config.toml
num_attention_heads = 8
num_key_value_heads = 8
head_dim = 64
beta1 = 0.9
MLP neurons of a small language model. Each row is named by its layer, matrix (gate and up: input weights; down: output weights) and neuron, and shows model dimensions 16-207. Each number is 500 + 50 x the weight over its row's rms, rounded and kept within 0 to 999. Numbers have three digits each. A neuron's up and down rows have the sign that makes its largest values positive.
Before each neuron's rows, "raises" lists the tokens whose logits its output raises most directly, leaving later layers aside.

raises: " Iowa", " Michigan", " Missouri", " Indiana", " Ohio"
L14.gate665:456418571441551427488494489445500518576546545395467535483489529476527462472469399521471525490421546503440529459575503599546492491493526388543473548486497499504468625555463428517409523517575539513453496477507366567525430451491428465540555542488550548454524517492523429463544536561442441395535484466445495405506445465468525393520486497529450552522480507497472469442414446592466481492462395484494501448461558472456545589463515552499430622588541605465498533393545485482468418474366541468507491506478570627529503481422475460515519542503486499571543396490545420488442542576421526522
L14.up665:536484466459547544503522444447537478472516508401466556543465521476431514478436529420459516540548493513386549541491481476473539520501500543612507511502430527452513443484513469458533516368568466500588503511642499498546460489540403491531532437540522592485540460465439408471519508604425564398664503414388525603551538494503526511437452445454461707524393415463526492477525494562543480437431487526470532449502540480484399601450483560506469632499547492445433552425503455554439481470439469514461483576572506478573469553444497527409475540526426486571563522454553508522466519468434560568
L14.down665:535562510555487500549499497445492484516468400637491436470509475552525544541610582490471472521532464482526440463449477506491474565514448482461473464510488466527515464529545522482538525502388525507478601481391531461479495454466594536471496567439513410512479454467499610514494488401552488611446488529565526530488540568580492529606520524505559359411527520525464496476513478455560474497556526441519564598542450521569447400586558442526485426543467433488519522583444516477564587605608498492486482425491450462434530487641470493498534435461550468412493502562480556513576505556501456460

raises: "a;", "a)", "a", "a,", "icial"
L14.gate1343:461507500519502448469499573529449433537545454533525538429482393435508542468570536428526505423534483595448552578495542483534499600442519504514518601440544493406455439511422468495456481508468536519552579557511566595528493457443531478459483392474510383502563477488501628523499459524516435406443558522507486471493429476539521546554473501526503474502459435449582482433451603443483430566481507503464413471448406501532538561488501513464580487433552426481477503481499499471484522465526453554362501565550485493539553434533523431465545487427515502497507568386440467533577566551599443378
L14.up1343:470421488428497577472507554674496372506483544463500521489536530542511472559517422463445497574520577655432459536394492540565533485490514502473488440542434461482538400583498478444542516589577561502471439539454523472459531527510540519543572475460534497502523428480480503511502501468446460439545484498519438548565539492561555522503539518445583496477550507499524585476469522491537481566532557494506510505469495535436543612543449500479457528487426528482576556540514531511506480467567465518450598477435512553488476476444466457519487492439523479492563536513469539511532514481423520578
L14.down1343:499426468519480502485429377491498444449423447505428447620554540483483550494432514534511532454512526484514471444530523552432545517506514643501403564397501574489494573525446476476633554499465472534528497490475466494562496474458473519506546469547544479429562500489553515490510515533454534610474530536549493535504615479533465459563633467486436579564534518463507443509541452555426409450492472521531518559546467498583497471486517483431507499516505448501550529456515500524518501475478520498545558485355465432557479571524445567516445377538518568558400517509517571421504470566497475523

raises: "nd", "mp", "ther", "vent", "s"
L2.gate243:410428531413477518473446454507497521594465491460436487527531421500495489465590533519525465548540433475501512477468512442435395511546558487529499528568493482482473510555545535487430473513539589493496458554557481519526450407541466478503502507384547482599427552507540516563532466537525487500439524498537467467344445387400475482465535441514573547396581544610532452482511481521512516492469546478551466553540491535504480483619575478638532509583453476494593471459434577550510456369453527521532541463473456500386518521557448491455517561541504512484505444522473450547467516461533521525
L2.up243:392543598522491494540481466498530460447505510579528517571600449473501492465494524481545477476441493439403569541555569544524474534414530441523476516500429513382630433496568514523535527451503483548465447383544544499468467543476527458467438472361541440550514574512546493494469489552444551463479550469501470499421476479432387486498526520446512538394557518521537445411512562559550502409526435488596489509486528573513509442514476458525457511515519458460487636476474496503546490444485507452474548504513516488443495440475537549486469585519515552475444430508573480498486484499526480447
L2.down243:472529441577471445541486466442474484534476517477450428612515410464462537453604561468606446520494464488462526590401493516532564533527533411509473497935493528491510534507505465495538487566540540595443536482518498536493410485453526497442443499421528530500524558470534527551450537559516501508488549449517443510476538440453426505521547484478483578481482549589566457490509492413574511417537465503548402545566555549484501425513524429564493512559509471500491543540534449401558439490537525568501476517538469459436527485448497531510514647565486507463446480506454472529510502502502431468

raises: "ake", "atter", "ank", "ax", "ess"
L14.gate841:596440447541521451474450504580460448437500481531502542520531541518476476428473494468457553484448523615555540517500460447500458512493555598519475462476485516445540446500513488524530507461464411497465548555471494505494480480465458556472557502542424501408421537499442500486541535550508501566499583354455418482552535511472547619525539483458469457561506536491531527459484532578506501512437569487485468566552469613519506512462499433634546467506392501488499543594585510457487466595454451491554533457519474479544541527583357543591534512418558512499497503573559574453523573529527588471
L14.up841:592528501567557498502414519508475556532553538489479528554484433542451439479533537531468557395418501538530503522538487575559503540516462541415480471469481513538437486497466428510521490556466520465439550499508569560532453484416470530455511515539489564561493538512486526482505529459557549571474518535458474511431579532479563526489474418503573570548496623493442429553423458470504570559445483555487495524541472412455417500494528474482506554552535452488472542516555540322467556499548437478446467428536439526487506589574524510510619489486610541534429544546530562527545483488588479527
L14.down841:538456495484600520585475463515365446366411470496453455570460447518530402486523524366399552485504515455500483500475610476464501530477452580481497491580448530484513512466543517541574491496516437499489653558551533513577398524499527535552519545511456511450539528492591500532536540585516518485497526565453463546477658448468497473513547502475481542482494508446453546508447504508599585489459533503380533568532468462535491515546486458503459458462536491469574532486429548493529526629543453476497466422465435473509491512490450523564607413467613479505450559610480464476492520503542465529

raises: ",", ".", "s", "sp", "f"
L2.gate1191:550434428415576550504467557545548491528589515522481499566454522548522552460547458621458463487538420531536539485502537501530461601483630491589523410536533581531495528403471443436527428428491445485562511473404537533603467452567416517477465521496544402511346567471481506463512539591430450534506531581457460468517482494564551474613527564613501452568522598481491549484483519545471489504456472509511503443493519498555426527415460522483419501567589440504526491465577459451589521486518507468541491468485373486504452557571550582425500457531527533508420500558528408502478495501560486490
L2.up1191:495547623491491505438547535544563450568474362442493474540595503420523524614482610580526567452543491461588598540519502546568443512514520481576497437500538457531477486457476474467449520443503441543521487495473611511470395495499610520521464561437560445555530551444445516405420516578493527501566578602548393443569571459558448480509469455490524423416483576419463553486580494613454519453454480521523378445433475467480502458461537437534554442560533464549549499548521528519566470520561545453465510513488418451474483550508485447463445562457400544436504505493481521481474469529548460471
L2.down1191:544543506457543536493572559502454494507528572547500432501481400539566498539545588601551538528432510448548452410638487475529491491540515469445538557910467581592511439482449463514413483519563464452441408509466527583517453439531534586442464449458505401472466551504476451489483461551468505526520514488403397506514462435547495458585475551567499538521469454560478525486553527497434521462510448550542490469482454463466499510419474527512564531562505552480580520440475523504503444497424551438515528496385496505489548459534489425539524520468460524555491488500493470536503483542523413458

raises: "e", "ed", "er", " her", "ship"
L16.gate308:516584587439511595484541452499554420500537536469436518553588477448452552475453447512450513466435521547509555499665480439553551554546480525543443476437498503384523481556541507506475456424493488465350495537481498565530514510459525544530492587444505495607447469546459530472484471538488492539438507527429413466427517500484455470415436505392529480456549532453556514492505485480541555505541533431388517598380506548535497584422485454550616460464477576570506505482447441477508430455444560489460526479552489520501552501514525529505466534478562511462486491461452547469518441496548542480
L16.up308:480583616485449485450479547485558381524518434475529515537538449585499593493525588560497597464401464411527518470591476482523517610516408571560471488508490429440526494465508504501532545527468536454513483553471514549381475449438506532535514471429402473486489544489455537469473521476567461450525525515472497522480480508551477530434615417471522405488449488588483466419440536497527485521520406473369415585486466600463538512474442421438502516489536510393515588531491480458530419515435522514496543459464471640412513514515510470540544536505490493503396513522409498431552472452490488517
L16.down308:485502398507553534449406508515510500417465514452594480605514438458514478494420486511509464553487522475496434431432477490542469463523473475493553568692520437509546471440401405499509461516501495506552493424428515456539459511495497480462514455526505499419457630448526501465539443486526530498498441504482516531566518589446437536482525462519471507388412449528483431406465514545660393555417471492517464476516524584429507524418558553474482555552588574415435492473499608427533554511520527427435484518535447533505484534515472517555499526526470502522482521514523519501519560562450507489

raises: "–8", "–7", "–18", "–5", "-19"
L7.gate1292:570503497455479505540480400461464467444403490460548596496491615406513490446538581523446462605442436465499579542562424534533502480496547517533476492475562517436453497498568472505527505427528457513556449432586526609453504492551579476577453541536525600554494510533519540459560528432529504488454541549576501477541549454466459538556475482529548510545566540540522602504517494551617441550468429571509477513433557516571510468433521546532637549448476523536507476432560460507452520327571563496626516508518501471461578559535530529486449527506511522493446505527487483511537450522559458439
L7.up1292:546490592601509473498520474479506509490568558498430457545524421357454529467513538474391537507509562510441500512494585533585497532423459558444558428425470470452506541461449529502505451530442481530490470462501647457545291522517431474468500480470459500587578651473567537475537413481471450494506541445516567430432513456520528516595472473439466500495523451485499604481480506355441537503507437450490521592565563559590493575514575481569447537504578515505363472484537505408529526479456536421444458516512545431472496592529445546558505520524525559501529469527489521457469462567483474483
L7.down1292:569566481445592501568476482506454540562482486486496569566462491484505514480478525487457582591440472502470405542593519474481474478535473577469456470698537569446583462559544545397462496436408477486511472492568571430533482489528515494531483556525480444605479573457523476494547406492595546458492528486457479469613434457498462552485475486551534509512561514488556590482538474474548487514459508493441480501484503526548526475450526451585609482454512437492552483514581505520377429486576487485537440562464482465527583512523453492478534561435483527559398454523549477600464555476480418451

raises: "its", "ivers", "iec", "ified", "iver"
L2.gate481:469431497492508504595522424565523494581518542470477477557548527534485500475508454533556525447533487508428528539511584511489518426432540509502529497454495549537441439569422492471573612479478511587551479417462519536539515525497537565552457512461474535567501490634514456481390546567462457597530405469515512382514553525548540475547480421440458525466508571569434476525601569458527434527413575523581498473477523569548525449556473456450461516501485479476673505519462454533493480545475462430453366561523566458523460541506566514517432499468540436528527497482521490519581499588417509480
L2.up481:615453585441444477469550454460462456478529511525465504481532462485472509509423435563516497521509486472576579492455452448460603515490516516510543475505477533478545482521447519435599525576580487531617505467505543534543415422520498636459538600540461522428457456544509524397483601524457565466448551468551488492401428558508392486516456459460441539496542528505506639517514567513450404529505565419525498467445587507558461535416478528484585490560513594470534518478453439508421495484431594526532381569493537505497573467555574541419524522607423491492451580531486567643531542552453585506
L2.down481:477494475522482426496465559545445465456555488487496596504500450466401500490474585535468517536561484552504494426499499445437554528540473548414475561896536593501518521530463508509533559526466505580483439483435508475512482500560501519436566551527500500472509378510482479550427548508508551569472491483527528523465498588517440455467554515429529522565480483522496537432539491402561453534576463460549509446458560552517538488492524482443498547482369532467499449540430511582526477565538452476457413461507472478479539548523499492518480447536497485549542506507464461483377477478448517478